MLP neurons of a small language model. Each row is named by its layer, matrix (up: input weights) and neuron, and shows model dimensions 48-175. Each number is 128 + 32 x the weight over its row's rms, rounded and kept within 0 to 255.
After each neuron's rows, "fires in" lists the words (lower case) most often at its 100 highest values on Wikipedia text that the model never trained on.

L17.up722 [129 120 103 111  98 144 148 134 159 102 133 139 118  91 101 155 154 137 125 119 159 216 102 136 133  94  98  93 178 144 106 159 107 160 101 145  84 118  63 124 181 117 113 121  90 108  82 109 193  88  77 142 127 113  32 150 167 134  63 176  84 166  95 127 110 113 159  84 138 127 168 134 127  89 131 187 125 148 139 151 121 129 158 102  84 135 155 127 140 150  96 173  91 104 120 148  78  83  49 111 136 123 119 154 104 119 141 104 121 102  68  70  84  89  89  81 129 196 148 150  75 184 169 138 115  95  38 116]
fires in: "to", "was", "jean"

L13.up1515 [ 99  43 111  83 107  92 200 100 193 118 164 196 111  86 154 130 156 102  90 111  80 105 143 114  76 130 128 123 176 194 107  97 180 133 161 173  86 137 108 134 153 116 104 102 115 120 116 145 150 129 149 102 132 105  90  87  86 129 132 157 161 137 136 147 135 103 104 156 133 127 143 104  95  77 107 123 180  83  86 178  99  93 121 105 154 111 131 146 175 106 118  50 161 169  84 199 122 162  75 109 156 119 161 124 108 119 105 115 102 149 106 170  90  62  41 184 132 168 132 115 103 151 122  96 166  97  89  61]
fires in: "the"

L3.up1445 [117 113  72  75 158 112 133 117 144 155 125 125 126 146 118 107 100  99 140  52  87  97 185 110 111 115 105 166 127 180 128 128 138 167 111 140  64 117 120 114 177 117 148 128 148 134 126 127 130 130 115 143  67 124  79 115 123 198  86 106  72 157 112  85 180 130 110 140  77 187 102 184 107  76 132 168 165  81 115 123 105  81 159 118  71  94  98 147 115 120 155 151 162 115  99 150 111  80 164 196 100 151 134  97 155  99 156 146 138  80 110  82 144 134 106 135 134 100 136  83 146 150 167 140 117 136  23 132]
fires in: "took", "taken", "take", "taking", "takes", "appropriations"

L3.up303 [128 183 111  83  91 148 144 138 108 100  86 162 100 150  95 154 122  81 142 113 130 145 108  92 201  99 172 125 173 143  93 143 161 160 124 189 150 127 145  90 105 131 158 131 142 134 117 109 120 120 116 204 130 138 100 133 125 146 115 120 101  77 136 112 148  74 104 128 134  99 152 126 169 127 153 152 179  94 112 115  86 103 178  94 211  52 124 130 151 194  85 112 122 188 198 155 110 127 121 164 137 109 181 153 102 116 118 108 147  98 128 110  66 112 100 141 184 152 105 124 123 202 107  99 131  91 119 121]
fires in: "the"

L13.up805 [122 102 128 133 115 144 103 158 137 103 143 160 181 137 137  84 137  88 165 161 133 145  97 108 143 145  95  14 147 114  62 152  80 111 163 119 119 130 183 140 124 159 125 110 191 100 119  95 160 100  99 113  98 147 134 117 152  95 158  99 122 131 105 124 164  88 126 102  90  75 115 159 114 105 191 145 166 168  76  95  99 162 142 135 145 146  71 136 178 159 122 136 125 160 143 128 201 171  70 146 139 171 132 143 126 128  97 155 121 114  84 121 149 142 111 122 127 190 156 140  71 184 156 163  82 107 123 132]
fires in: "to", "also", "first"

L10.up1490 [121 139 112 104 129 177 161  89 133 131 181 162 158 195 137 119 165 134 113 126 138 119 166  80 100 158  82  94 139  82  71 164 174 173 144 137 116 150  96 163 176 184 152 135 165  94 122 136  96 149 148 110 169 130 116 116 135  88 153 102 117  56 108 159 159 103 119  81 149 184 107  87 132 141 148 205 136 118 145 138 135 156 157  72 162 174 115 149 119 178 176  95 169 139 134 149 172 144 126 124 155 169 133  92 157 156 153 142 114 108 136 159  59 114 118 131 175 104 131 133 130 157 158  62  96 124 133  86]
fires in: "i", "to", "just", "t"

L10.up1450 [120 115  92 119 119 124 130  97 120 121 124 124 162 151 117 131 124  96 122 181 113 123 123 110 116 160 117 124 128 154 148 152 119 106 122 178  81 138 121  77 117 106 110  83 155 100 108  91 154 160 138 130 132 206 114 110 115 124 153 142 185 115 100 168  86  83  95 122  80 107 119 122 152 107 135 127 166 167 127 130  99 132 163 104  80 105 134  92 133 126 123 151 175 165 155 129 170 193 129 148  79 116 187 132 105 108 113 170 103  53 105 127  91 149 126 120 180 133 150  81 135 123 100 148 125 129 159  93]
fires in: "in", "to"

L13.up893 [121 150  94 130 135 152 141  97 102  95 139  54 118  88  33 141 103 137 139 131  91 133 111  92 104  96 150 143 106 152  96 127 114 110 123 133 156 145 117 157 142 125 179 120 198  70  97 204 153  99 128 146 119 126 142 102 179  83 146 131 170 105 150 126 148 126 131 165 142 103  93 110  85 117  59 173  67 123 109 133 120 105 175 113 180  80  86 137 191 139 167  65 118 119 149 178 146  96  81 137  83 126 121  64 119 182 134 112  99  91 130 116  81 183 152  68 143  97 158  72 142 182 116  84  96 117 113 139]
fires in: "at", "for"

L17.up1075 [102 142  93 156  58 158 146 169 163 122 126 125 169 118  81 128 140 106  78 160  74 146 165 144 136  72  78 137 141 123  87 115 141 124 139 147  95 125 107 123 123 204 128 121 154  10 113 120 166 121 111 116 138 205 163 139 146 190 105 154  99 119  74 144 186 150 131 124  96 101  89 166 182  89 166 120  96 131 123 140 123 161 109 100 126 158 134  92 128  93  58 120 133 123 120 167 141 145 122 139 169 142 133  66 132 133 140  94 103  50 143 143 110 148 133 122 123 137 151 117 120 120 112 116 157 139 139 130]
fires in: "to", "would"

L17.up1134 [130  66  90  87 134 167 133 152 169 145 124 150 124 106 107 112 139 157  63 100 142 142 134 121  71 140 124 143 118 127 130 168 125 150 148 107 180 151 106 128 177  92 155  84 102  68 112 171 203 116 102 128  90 139 114 105 167 168 149  86  82  84 110 154 217 145  98 155 110 157 126 150 141 118  88 173 189 116 123 134 130  59 169 198 147 142 105 136 185 145 124  71 114 152 156 172  91 148 106 134 129  99 174 133  95 142 135 161 122  75 127 100  74 148 109 112 157 146 129 109 135 155 134 186 123 118  60 154]
fires in: "for", "began", "released"